config.toml
n_kv_head = 1
head_dim = 64
init_std_down = 0.00557
decay_fraction = 0.736
decay_shape = "linear"
MLP neurons of a small language model. Each row is named by its layer, matrix (down: output weights) and neuron, and shows model dimensions 128-255. Each number is 128 + 32 x the weight over its row's rms, rounded and kept within 0 to 255. Numbers have three digits each.
A block is one neuron, or neurons of one layer that tend to fire together. After each block is what it responds to, as a language model described it from the Wikipedia text at the highest values.

L2.down147:128100130132082118038097103093089152125134119063157182102114122099114097115098141193111226124126127161104066115124163076159124097120101119080123143113133142121136128080139109120146155116110135057130104148113125142150089162141181165155115151164136109188108177174102131151082192129092132122185132155140142159177144174173075108146102138173119132085094120087103108173124103121152110121130
L2.down173:200106090127148109109089154117140118148143114141070147145126105155103118114125122080162172147150151106141069125120075115095116078094137167138157187222161137091135134056134067126093147080103102105099173123110152149111123149122150114157112174090142097157157174162142155150151161182157109153102109110108109099067187189139172112118157126125116099104145107092085147163136154124180128157154
L2.down210:103119112178145154137174148103099151186168131113150075095118144111149094144127092172101151130126155135103088158185098111116130151099095093135134123197147137120171118059132111159117163111140075107155132142147115144132147100178130182162114075145145109175145150064171122152096191116104141170127077113146110095175065101111156145194145147187124060082135137142050118122106111177143171114127
L2.down340:140113085106138178109152156075108074147142101088099133162119126106115063122091176161136053125111133176083155068066121125097085068135144142166110144160139086072150138183180154190103120162144143075090150120144065099173133102141109127090132118135142134122092182124056115079086144133088195127138140150180099139171211162100112181128119157092134106123168126111115108170102117090139122174082
L2.down511:144140161135135130121213133120090168143122116179150082087161154137216125160124119118101115120125175079087110144136129157136090171122109127140161110085184110107088113169087098168092114153143151082108169124142092113113115126204094144120154172146123120098098132135077150155081194082159136165158098124071167171162113140106073145088058149137179124076077129145157050174173166186122145135160
L2.down593:149164082100106105119139153119084141166154148152150119142132062141154118124133152134154050165163119109168117122084094140154087133123148164151133081131114105082164135144121089166096068173085129132139145073147148145151174117118152117147192161149091100123157039111124086074154117077140128118147165128112116138164189119149128135178155133176160094166126130137117089169066113126063155130127
L2.down648:102095123142126103160113155182111110118094144149128065156144143132110153134150184155076064112104147073136154135159120124092115157156068094127166185123138150100108112124084091161081136160149171170116162122118088161130160112154129185151125159094150174156086132132129086120142109131133122100180186140108101090078119155211132061212100169130137067100116229137135113143140069137083133101143
L2.down893:111196099171132089125135088135100091162104155124146097099135127094138086148102167164082081117132124142139137103155153135159169129118143084158139159109141181129178123097070134147129140180117131170178108078102184095176111106076109123106139123121126126116150134205069037121134159073125134134155099113133112137066074150107119156083113142125189114152122152130157115210121102085087163138130
Forms of be, mostly was, plus is, were, been, right after a sentence's subject noun or pronoun, often opening a section: Homey Bridge was, It was, he was.

L4.down574:125126167119075093171151094143115096142171134169103166166122128108151125120150072193167121117117112102094131107191156140091082129120147144101109146162145102094137179143049127101147156135132154092184129112145134148108180069104155124146161176095094127159118120119175198060118153122105149037104121107127164152104113139156139158156124102119102143080131085133131080075056119116150197143138
Capital-letter first pieces of split proper names, often foreign personal names in tables or lists, e.g. Nina, Sekhar, Ngozi, Centro.

L2.down3:165088103162184078150098095089066213122148086142161211157036117128156091104149139171173139160069129134137117140131086144094109123108135122146136120159075092182159130104121150163121135167127135116162096159158172178080144151125130097110091140119093169066106101155125152158081104164158168102050118150132096110162086132107157138118153106152144174147097179096128149130130086175150089158100
L2.down89:092109172128145098162067146094104173122128145092166116093156097158110145057162117139095135133162091137175156144063133100124160101115113165137166105123097088170149127148155081150199229082109089131110163143154140183119132172153140139133163082174122131108097141122079085156151104131171132137107153124087123195134023175143085135102149167106134088135093168189180133101130118105089103097130
L2.down91:079083122069116143117122103128136128144115139072147140133131095170081144151110141200153173148133130159146090170125118079160110136171125125120103104130107079108140081139094133186179203112156126173121091056172109143158094109153093110129132086127140160139156180125138060096136150124187131127134123101168137164127079089105097129210148157104138143239127152135139109111165186153122191154114
L2.down326:120086133171152133166104119129114139112107201135091127064205139171172145142182090137096121130160156164140155117111215126116113115104159182149143105149169136074141133125148120056153128116133099178133122140099153133125101140104137119063086112156140133081101156193164110111063205148151134125113113160087165146157146171110158138079106143140155140114053106135086173099091124154122120098105
L2.down414:132156101056182109113126139147145161152105175176154074141093107168103089099147132124121137165071203104153135205139129193178074167101172112178048135117152114150118168185152191113087118142076095097133146117108184117107099120097083145089155114176130122183156127088123091115050123153202158118167173149126116110101112101143200083138208138139126151121099127179098129168152104084163078138109
L2.down532:146131149111160124164076137112142174131141118154154090127138203096075082154076103101115129148231101088091164098102115128129157090141113097131207123109091155129155132157142162113204131100180110078110096114056167156090096162159139081045122138093164090123082186120108167144180129130132102117155088131121071110142063125116103098117140114076099140152136155068138125126109148067091142200151
L2.down706:151093101168156045151159108132130122133126130135157123138165131150115121150114108134161104145214109099217194180132144162171116097194207111131153139083119092074093148114076162096179131106151134115113120063184144153120131142127160097146145165130114142115158139170125154119119145092186104113124111068086139075116078175131140122156078167165142174134089151128166087123172135164139135163165
L2.down806:094081191135086047110098083153174146069172152133080094119145160154184087114119154080086142078110143119171152176113203104114091145137120153120046153100136146089174155149146144106165139136140111114153105097113105076114175150101114143124165129126123129083203114100127080117112209088131139042119130122107142129154111115105115090097156061151113163114142143088083112141186157182167152098118
Periods after single capital initials in names and abbreviations (E. M. Corder, George S. Patton, The A.V. Club); also mid-word pieces right after short opening fragments of names (Va-s-ilija, To-s-ca).

L5.down106:142091169057141093120122184192108075158123126101116154187161135130117119114182130145121108146130132205116152168142107070180119127152105130133051143125108136147143148129092135120122070111177107086182124065147062135121110139130151130160114086085178164131066151177111179109104078111150167095137186121131157131115110165135131126160188154088080112145114076093181154112165139074170108037122
L5.down401:124084114155086094202127099107160143067135104075152143142151133144164180148153130099123159191150134133157091113128087113155166112119146116112110113106087160127144104127114106128131142105117154151152156128127184162102128131139136139121121175086122060143094144116144064166156138162122140139176094107092090157160160164159095081111105115066122094199161128094125112103148119078100092143157
L5.down431:079111160069117126137180145098146129152110103127133139177118154194096115162109163161145062129128024158123136142075131198180111130079141145112073122081142118139130144090143160144116157176094144173128112087134105106092203091169081113099131106145166126129146109114107117150073107099118112128131107131108154084114091101119115118139128134148093123150174124073197134146093112131152127140148
L5.down475:169100125176153145091208055116167160092147116101146125169105147137138137179165153105135109158117124163169171128125130119080187043162133134166113064152146177139163151122108156149153165174128068135136115172079168108093141090134164077109064126145154099170086141085116136121159104146120150114112107124107098164143096127092101131110157085116099146060122129152156162197078077108079106169093
L5.down562:077142152119193135199098084144134144082145109135126126129141143124137120175127146111101165127192149129092200092075153193130131113096192081088168127045141121114078189074131152181096150126102061172103172134107198091103126114136140158099081118138107093113068130171158150099149095143176167114101127186184064140123160088121092145119152143072132132167108099164098143171090111087142148170144
L5.down592:104099135124116124138073113118149150130076151152142196124169079153103087130108179134148173087129128108100130058165224096120163128093199095091164147138084156154110136078112157111140119100143131099069133152179143102162159147135120100126114126155121128108145124074147151102103125132148096061160131106115162117102063076151171090125191127093123080202116137136094108146124085077108194146113
L5.down871:131152083151116161128112151068102149076157062151148122055164125174173152194152146155105162108151143192189164150105098104122145070164105074127158167095144219106114111150107100138090157110098084124144106107112146099125125151130085126144107150157106133141144128134133111050135101192172111046078143118148117181150086197188107156091151139138099110151165115122137168172115144157135075098112
L5.down877:084164115142130117152168074130151141096176197136102125104153079131129209183181138144128121183135137123178189122149118176111166056084131117168133147205186116113173093114135124179105105124117079150095088157095124132104163128153113118158036153103154087150112130053166094172138139120189137119120039084082169162113122171143125097147164144082095092128140112094144085157062107144092113182090
Fires on two kinds of token: the first digit of numbers opening a table row (rank 10, 27, 21), plus year-range endings like 1993–94; and the article an in running prose.

L2.down13:187136160163161161171140145072124131080078141143097120128137096124116156104129139136117127046136089111102195091034147171093109126195129118127169107176168138130107146155105084120099100178122131136112139097161130124105100100108109112103100177141080116202159141115110130146063115144104115118136114092184160129095131108130120178155145082115125092161107158144022068108132138185141139136177
L2.down50:139112138145090169181156110085172130083156151113107102119169115108038080154086172165109137134098157150161099083155167069146146141143130098151129191138165184114151150153170117085153127189147130139108097112103163100163122180136092166135186105080127175109135179121121076177108103095089096143051088065091103095131111120156126075157114071089131167099133113082139080086128103115176123140127
L2.down149:102126075170151129115126128149124126128133125124214162119094036110110139104081154105126122117173138120100128135097133118110135158096148160166105138103104178145133124148138155125136098115102135153123120115158108125157149189134133127168113191130117168123136157182150156169120084094122128172152137088108057140123120172163112181126107175120135105157093141107136149172127105182119126139100
L2.down267:127097104127099145119174124112154126115152139150086149109086149102135186156083097149095137066183112086130097144136079100108156120152148066107138167105071193067147118160094066193199096132127112109124109103139080149114107161107124121149184130134124148167168129123109093065164117102066068102132125119102082123109132119134137175153104132090121191162163131118118102185164135123078121136104
L2.down269:148138075140116141196118144108091115154121105122096119129113118119092143061113155131141197107087141076146135088144086156120102127091113157128079120139097170165112194115163097114088081197121140103171140175073112130150154140040105140125155185134120098114094190149089170145130105093118136073171091099149106157126100109131134172118144106117131129096127105124091141098116155185118076090170
L2.down456:132111136096129180099129136171124124132137120140128124090174194147171116131146091108122107111090122123085117182181128099066160199124124130144159095131141117115120129154157114152108082153037192082170112056177188127136089099123101128116123072145117112127189166150121114170140183136125125169124039127182155149107143170064122161161176113118125114143138084151130149061138147132085133118125
L2.down768:085124151135082193118105129113118114163149111152139140150134157153136155157089102153113100113153067070146092174156149093061085149112112098143149153127159132171077124113164115224121069197083130132137101129093125121112170124114115121072140154153179156108140124152157132166095155120135164109122199171127093130068080139151142155106161132057189157179188090165115177122104115136166105099168
L2.down879:103165116106071157155110104136098107080161078093150108136111119121136154120130126101066117099111097145080152170101115132075136150128077119118162147132079125134138102163090059117135177131139158167052082108195124183174119139119142167112157179142064145063120153082174126088155109134153135082141176107119139061136140111143161118108156131147144164131094095052090200157194127149105113097116
Words that open a new verb phrase: infinitive "to" after trying, managed, unlikely; sentence-initial "It/He/She"; relative "who/that/which".

L4.down894:119129110174145112135168181122080118083069134162134126126166153162183147116108144096133157176145122148102095117121116165139171110092161139157098118188093115124093118105148125183143084155154114121123180128151107128070108155136083180129147088132166111163082174108131070114150134137121154147112126099099154112110147129112076076106132099122146145090115089138052160145150134145115147172174
Mid-word syllable pieces inside romanized Japanese, Chinese, Arabic, African and Indian names and titles, such as Kabu-shi-ki, Ra-gu-ram, Chunh-ong.

L5.down237:116127142100144123126144083139101127138116186112131068093136095102132167109126114167121143138083085150126133103208145111175188122082086110140178168096116092065172177167119108107122108134161210064177135106155160108109159077157131117114129093121077139129113142104163120135082172105168151122112112175118137208138109074130132132178113149107070127098077149130094140153071144096127130147186
L5.down436:143171038127133114138142137129090119116162165161140138149161085088126128147117091122133131156167133136116115108051078163086087148125118136134213110170078096148163120157125157148112084206072084140135083137078096165155115085144179092091143111130111122080197100156156094109102109091107140119155157155119094104117128196149138127107130214156104105155161136170157148089142131185110084133102
L5.down473:142203138133118069151157106133147149150143080102155091118141159061190102140158137106055112137105149128156127130141121149112178073137082123060091118105189157143131109153149122114156149133088096078114153193153103091112168113108142137119146116153120104145122162114108195140138177125097108117143203129096115154148202071094089131116137104084115118134052095147093156103123065174150199073121
L5.down590:137155132105124071144181101092130108127086110135155105185118123095097064098173180101200130159094081128142122120158147119086142163108153167180103138132112121097084118179192092133119154124099149128185123167127089084095114112137115135115223077132146140203145138124113137180136136163134093080086140163110130137131195093081108138075150139109131125112123074102138135123142157136107052117160
L5.down838:137149148115068099146098150122136128163151189120098130150141093138135099133158119119181086155140090115139123054151231156120176134142178154082141131109205173124079081173130124105129152131084124078094113149122147135115127108105132125151136125149168123126103071103084196146112114139096183069152195149133116140085125126139125098101109121108102138118158101143121119172129159153177110123156
L5.down853:126123118139111089156134176104125108143156182093134172146170119182062114125113129064115176139133103125110106101213168131135114097150208120190153099151094136131125159168113095117092152144127128110147093114101177174146178074132154129053217165099130180118148184087098132113115075085084125115066085121175147132132136099140073125130144132072102134155138110096130155194098109131159147119148
L5.down879:129077129121110130133117115134103113092129074170102091151076114117177149192187123103086111111114139105160113136140103185118112098096132155104195104166105097121069125099129146160132185180085126128102096102131059111131077176097112060151084164122155173132062152106130131126169132229164112120120153155147131167105117118140118103157159158144102148166146091130165099120169133148187166152138
L5.down893:076137108120090102126143105113104174116153142152094150072108115137173148174137173144102096106173123109120166172148139107193137161158158082103119141119171100108140131119096173067119196132103112118144098183201076107059163111068134067106163148106120100171126128097086232116148157102099126130133116084127160126164210132167101073072150177091145146135146142136148149195137132160175122109042
Single capital letters or short capitalized pieces opening a multi-token word, mostly proper names, often after a line break, quote or hyphen (Chase-Riboud, Calvin, Pamplona, U.S.).

L5.down35:127170118129082149084143144165084123104134136113186154138051111135160142137102150123094126205141114114159082106161114154149156116172097066116159139182095115108155093098125148140094116145125099119106106135114089057128112109125089145088159146157124051196130160158161112102132150065108134139133104166190090173176151161116147170099131092103147181120057106101121156188117127147150068146146
L5.down184:124115134071093159169106126143096085091122074139077163138109117096123123101143145158147146107158138130118142096113107063135135110128125137112143127177139121142079076061113096110057151107098090156146167166153122115089130148107121124144109159167191135190110189107160108115141137156128126202136151086114106074150118145139103081070070128099157134135151153093099128101139070115130115139076
L5.down210:097146122150103161129111153124123097183098154130106177091141106140133184144154135080131083091144127138138146188121097133113166212155105185141105084190207181175093132155167135147139188145079099085162165109122100054167141145140116136086142097145110172156124077114132091153081158181141144075131140104168106139093110045128141110141099115157092144166133124157133153130087087126108104098098
L5.down227:183152066119131103157125144109108163107126167187144141165136146107124155140130150096031174106162126128105119137140144087151100149090098164180119116105102084086108121177089186138148144068148137156163130054150062040172168109099126147147110091145148137120156148115101098165125191074136109107112146132207085145112201085131150123120154071132091139072168174137100142130099101116094118138135
L5.down288:134130152133130093143094118106084116099122110113128136143081149122111129096091133078178123136170122169131126174111142162097162165125118118103130127145098125168132100167189180130125115168091131173149114122085101135130077105103129089062147159166093170125114150139131166087155111130228099134162148151134134127059183148143126104137077102123102143191155190126180180127174126094029084081114
L5.down639:060128127133120130145097150159156136119156084136060156118133123205163147081127185083093092068132131108101089138107131096104141117109171090151124138164144116116143145069095131133150137092090095189142077160096150143147130135112061137149100112066181150136104117184101109180093123129147169153069191171093060134163185129149160190103108160222119112153111105077110103129137084156145153096076
L5.down752:162127148076103130139161127128148163122097159082139083181086104134066164107120064141114200120082230113096098136060141122189140184066160146083102046147135137158150133099122132126159119112117133148169088146119136129131102083124160178112091109139077158084075143137107106136112119181123117144143169118096083086119159199094108140122122066078118100137186168098132109138178144095130157085127
L5.down765:168150115143137110210178080149120134081130143101076095077133158132121145074179146129066182115124093104170145160115156110125110158134165121124109172127132083142148153107125114086110091136171107099157224172132134091137101139157078128128126157125145133121136112131140138172128139099140170190094159127118152137174111126116058110115122113095147099089156093100161090150133172141114124173106
Single digit tokens inside multi-digit numbers in tables, lists and dates, often the tens or decade digit, e.g. 1 in 10, 19'8'8, 20'1'1.

L4.down607:108124110137099121093173095171151102088109154113142125150175148169148095132122163169101137100151113110167211094139162153178102088091126126103177163139096076144187120171124109092125123108101139125160114146127140135112104116103108171130162204116095166132166128151125088120151144170060174152125124196072151113087229093154064124115093159182100102082116123131106114135162115122123142110172
Tokens starting a new line in infobox "- Field:" lists or table rows, like Area code, Label, Height, year digits.

L4.down143:186116113140141122153159129194072154132136099123106106125075091169101156126120134100105103153132125118141047095137141161115125093146096151187156157147189134191169104097095112095095095130082162120127096112151111142067188178082131168094118111092128162129117104046113118163116158105128145169158164109128101193106171141106122184154118072131198108200157150141139064178110102142130083102107
Subject pronouns and relative pronouns (it, he, she, who, which) that open a clause after a period or comma, in encyclopedic text where a verb like was follows.

L2.down184:166119118069072099114134117094111124127133091100125132131159129110091126118112140120110130081115117143146111097116127137161153136154157131100143150162133092086169146071108141116132102122084110159112164126139160101126127119159104104143134150090090151137152095170086116065110097150120114148177166129146170096136072140156092152123118110122086186079204098127116119141151180102118191166174
L2.down309:104139116075096146036098124138128137079178123142070096116165121120090057097139082147143100120123101108099139114170130149190144134091108086108162143174128117109133130124121135196160150126079154148112179090111129200108152141111119103139117078144121137106128136103147211119125113106103111160174093095185126141127152149160074113084187168126127133142143118133117144179071166122116075131100
L2.down360:086219089122166107094115091154108162107075195163158118113157136157148140124165081087109112130182156093162109102106119134122094151120092079146160120096141116100173131121163152149112123125115128088143076110127152081121152139175085097121124103205084108102101154101142138135088094187084110124106114159086208120166036149123118172138137076171101149085100160120134140099134164113187122131109
L2.down474:140161138069086171145180098198139149039166073161092104141142071179156134120164153138110133125129155125195197091167091107068108122115158138119136116126075191174095155158127119129137133119126137143125135107176120091083209079164085147153112140145100148161085073128146138117173134120045112166097156145123173164110151112166107175149106152167131166124090137115105125151143109131118155131144
L2.down620:149161132100093171134176122176188143100143111095152078135068100125142189152151156140165111162109095149083145122091188122101113081170116111128131137181173129083110134111122136104091152106163118128123133116108139143114080056112071062099106120138120161153118098111081153068166165175076143146165153092108139201093122171126151166115182150146089132155107098041104130165083098227056180143121
L2.down692:105136106168152103106154155098117148140163099137170135110159143123166090156168126103136156114122133154140087145046125121157164092061097113172122162141118118103155130140172161156135182084124129151110157172136141160139149156178094094092142165134134100127132103116166127034118088163135178094077097146195132162104149138044123160166178039132077148092148110132121119126145163147150142068108
L2.down750:134089122128074130099157100175120165143151050106152099121210080155096168094091107096199071172125116147136134129110141094088146129103104075139127162082140121101127144086085152166143132128100096096115118070136110164143097139136115146153159130140153149112127155107118120083133162156120120136143121118136131144156149161168171167113099122159160173161149197096138120202087153132140169165188
L2.down753:092130165076112111098091104053087155144145083153130107107081141120088127088132145133140135103093073123129162094098126159135128095179177148115116166156145143105167140127155135148156156150174172114121143168100142140187114083216092119103150131119112175161123182109116079106120162163145118146159129138113122135133073136157165135075176112077133182121084124112095062163111135147112117159132
Field-name words in structured lists and tables that come right before a colon or pipe, such as Elevation, Binomial name, Sources, Born, and column headers like Score, Year, Season.

L5.down123:107112125123156111151154124097172144136120160080102111127127206095145143174113145129111040105144125202145114130176143154112086120133089106048110125163186143167135170161106142109153098153074140112170115086115124174188100118118101103132129094088118164125078121156093117144103147188164149109093146200150130138098120101100113074105133141152096127141082153198096136144141197097128107107138
L5.down155:111113136137144144102170094154111119139120116098148064106110094146094161113154130130160128188164167140148153085128146150157145109143179122104073089162104153117119102128123135143137101132132099142159122189054147086043096125112155127094092130098145109077081126187123116177201097150133091081092157183098125117159202149139068144150170137140104129121106083142100098182177097165144152133159
L5.down215:109123172129131162108118149144118151121138110074181149091176096064113120125158157108100141143086177129131108080108095133123066163115116148054121155223150128122161135151223195091127074103072108161158133117165114162070145132102164111094137128080168108089112087143118155151099093161048077177169124135096101128156048138106108143175132136127139129159086148117146109212077144123154097150135
L5.down283:186148175133100096097105149130141117112114094074165112058184167126182143182146127132120108129146164169118114122077081097186175105204138100122103122055108149105108105154151139140095171062091109133116122160126116139126127132098060155151139113191128148062111109073091136134110147124159138053125084179106048110110129111141126145144153165150147112140102120152077114115096138103144128112074
L5.down315:133131170165174111143138118097158106131121124109061103171088108133115156173077137174111124093174158107062163069124101112134176107139107097165150139119078040072132172102167125145107062112153139145099154130112149130121100157126189178089174100150088105135188104102109108093152131129065133099113140125149140170118090151071124156120107174131144149155072116149149116119173139134136163175183
L5.down440:111123105112094136160093108161085080130119114097174144092143105111148103170181213101160140115134140137105111130114161079090145071121091177180174150112123136146088159097172109119115107110138118080061096107156128138099122153108184175195171100101168146155103150122130176148154151141170139129156161129118168082172113160170104142119103060118153163133159083170075168126107124120106108099132
L5.down563:097096127146080119115194107100084101115100167124184168115024091118190157122102136153120151155109165180152118137086115137135180124097084187219122148085104068111128117168119135151117128128092110116089140107126130157147086162063100096118128112097168121119150164116138137147147154084185144159143085214088108068090146141156141097103113119119086123142136158117107099147181127119148121079184
L5.down865:096106141160153073131148128173176160157141128120095133116160073135174161102109133132195087114089139184082094085179174099103103059115098132133157147125095101101105124088144124161204154121110085113100172141145073145166107114122109136161203099173121163115115110117134117108192152136092113087140127179094121092091124077132128109109112098124047193138114222118084106090167094066157120151160
Word pieces inside romanized Asian and other non-English personal names in lists and tables, e.g. the hyphen in Ji-soo, Su in Suzuki, Ha in Hao.

L5.down82:112112198120101134040112210179158087137135106120110093158136074085122102117105140102137136184155108119142122119173173162133126091133137143130066131157133150120138133164134122106072101085168136145132127121162126132122194190148135125152119131073101113120148148088110123155155128184131100128095110124194057111141179143117142154175134136147078131139144061139155139154187164144135129056121
L5.down276:184180149159140139079110073186093095102114170089096094157142129130112128151133069102117112126124109121131114159089226145109097194106091061029089146196149147066125128132136156078115134192136140068122144109155128104142128176135127071138152155068085177157109120130079114109071132134094118159225088100101086184144110145140157124145062146104156135167133124127132109100132083158119128174098
L5.down341:145120150115136119133120206160113185112127162167085133173114141135132089143106138155127101118143157160166124120131109132144190104083142121165111182122101128165157113113135080106118089134147085143115108111123098121128182124108143123149139139178127124053118185104182106112110113128096093111062107148165026109147142079152146099143168129095112166022162154110120111153116141130106102142138
L5.down360:158085109079086135087094148098174170104158116125128125146121131112162175180102172132160126191124054121154169162161103110110163121160069128124130106152089181182163133118125114085135099153092152141159114096093137115179104147088171149169121149160138157108209085100162133151127154164106142154136130140105126099127170069145159115152172155160163160147133075115090085058108127150084146156088
L5.down451:116102141147137085130177121175110175157177150115089156159118123121192109127106130143183140155069145090161087158100174162137085055170146142082162129145058132192106087082097154116106110097143195088064145118122130142101152096091143157122120091131206159141103145108127145157088173140135145107097114150153137124107162068131104095136145097143133103126175135131149119070146089178133135131146
L5.down579:133122120098175133106127096155117152151074129116113125107143088147147138163119169110064137076097108149159138129146171153084164094112114178090119146193144167120111121085118163123094134089059147077158128076145060185078073159175090172135112179106140160115128149105062129148114139099159164157156054190049164092114129086159150100166112144105146137153122121127139137113112123136111156141149
L5.down700:143131146079097127133139192120115172171133105115099163110137098077146131157136147130109148153151118160115094128094068105068104114122094136182089135092217114154135121139128157161093133141102121166137176145160156155139146111135113193107096072116160138103116069117097165133090136141157103148124142150159115147117078078109146111136158116096116154105127148047116147169122194111121081122092
L5.down764:170098148057129114106111161092139152115117090109133104173144158109117135157189115196121197163105134109141163128135145182102135202141106135082133101105125106126151188136171139135144114100084133084152174119172137109194117126127066075075102122135169162109129164051190107115089098113128182094079117128088136149154064124146161134111169118191137081099104134133103135113155158113144119173138
Last token of a sentence's subject, just before its main verb in biographical articles: pronouns he, she, who, "also", or a name's final piece (Marz, Cohen).

L2.down194:177131111150102163110138145081114112113131099148160094090144180109142177128120135171141109155137069113135123084189110119114147108121173081135040161157125178158139145156128120140147168132168200066170181088152107060139108115114129133114137074145091136148124079143144116108139085095131130164120102137113191154100192132129081102139119143054123079126112089187085111158180146176181063114139
L2.down234:086091123149076082141125090102103111151140171090134131148089172186147123136152122149168140132086104069192106154157123154111157137109095161152124142168117144114129123119159106129141164074146148144124174073144140150149055158147125207145129193135111200105160130058167090139140158145096105074164183126157086123137153119096207131124094132068122114140106158140139156083091082103101126129096
L2.down533:111127116095121105126078188082134122170129178124065150085169100077178141088124100185076151141132121165148126075178136143139100148166113134167141120140151111149076102095160114121116137137067125140139192113144138185084125134133177126109223161208149207188088101134080125125118154139159069101131102110132159081172057119108117100160125143124134167160119130106157160175115089112172128216158
L2.down698:070129138142152093116089165177113114126129096143107167153128142137172149163174097147082121139137190137086108175111153071134128113108089091096152085149125147115127163103136076144163131178125121113131142177119147131095121155081114106024126118092194115144048166095159153109151111083064145103104145109064151122129145142065094125091130144105111154088157177202108138167124119192128070097133
L2.down818:150103146160082086112087170123107170127121162172116133066171146090120127100147099092119159140104149140189111086145092156113122156109133144105177075097110166154104095145181105129171104096079088093153141157137143119101109168151158139095100156093176140159046107169088063088087184092095068141158105136165162165164133140140179160112080107120168133138119121162081165121180120083144109124119
L2.down832:115160119102187149138108119053148069087157156102183093087108123138155072160150139150113131118070131102153127187170148101148166114155083171114144119152137111099166092196157149111147131129191134057146139159062150132106127144110115146130112045125179142117163098128167103097084192073140118100136103137172188190118156107092128142135111124165112136171115122181078152098107135093117073137151
L2.down857:105126157097109038167115152105122125099175160125074208148170106170141141147120077099101119150100126070170070109108140136173150137113118109171161120137119140207088111136098081118116071238097159135170098173113067147122113088075167094156165233130135116163145082130149185097096174141133154092143110046136122116099130136099119103105159141100079153136142124122175194170090111125157132149107
L2.down868:140147122135154094143073112120179173118083163215020127148139120062124154106124130131181198119178143132122106105087144133076139102114123129120133119122162161086128105116117138092152110150067199186161136096077126141134149116127160069147129155086142099097064165160153176073114108152100167094156080128138102160120051086099192133083126151099040115091090144177122136129104151151146174164073
Single capital letters split off as the first piece of a word, after line breaks, opening quotes, hyphens or periods, e.g. "D|irty", Jean-M|ichel, Mc|Neil.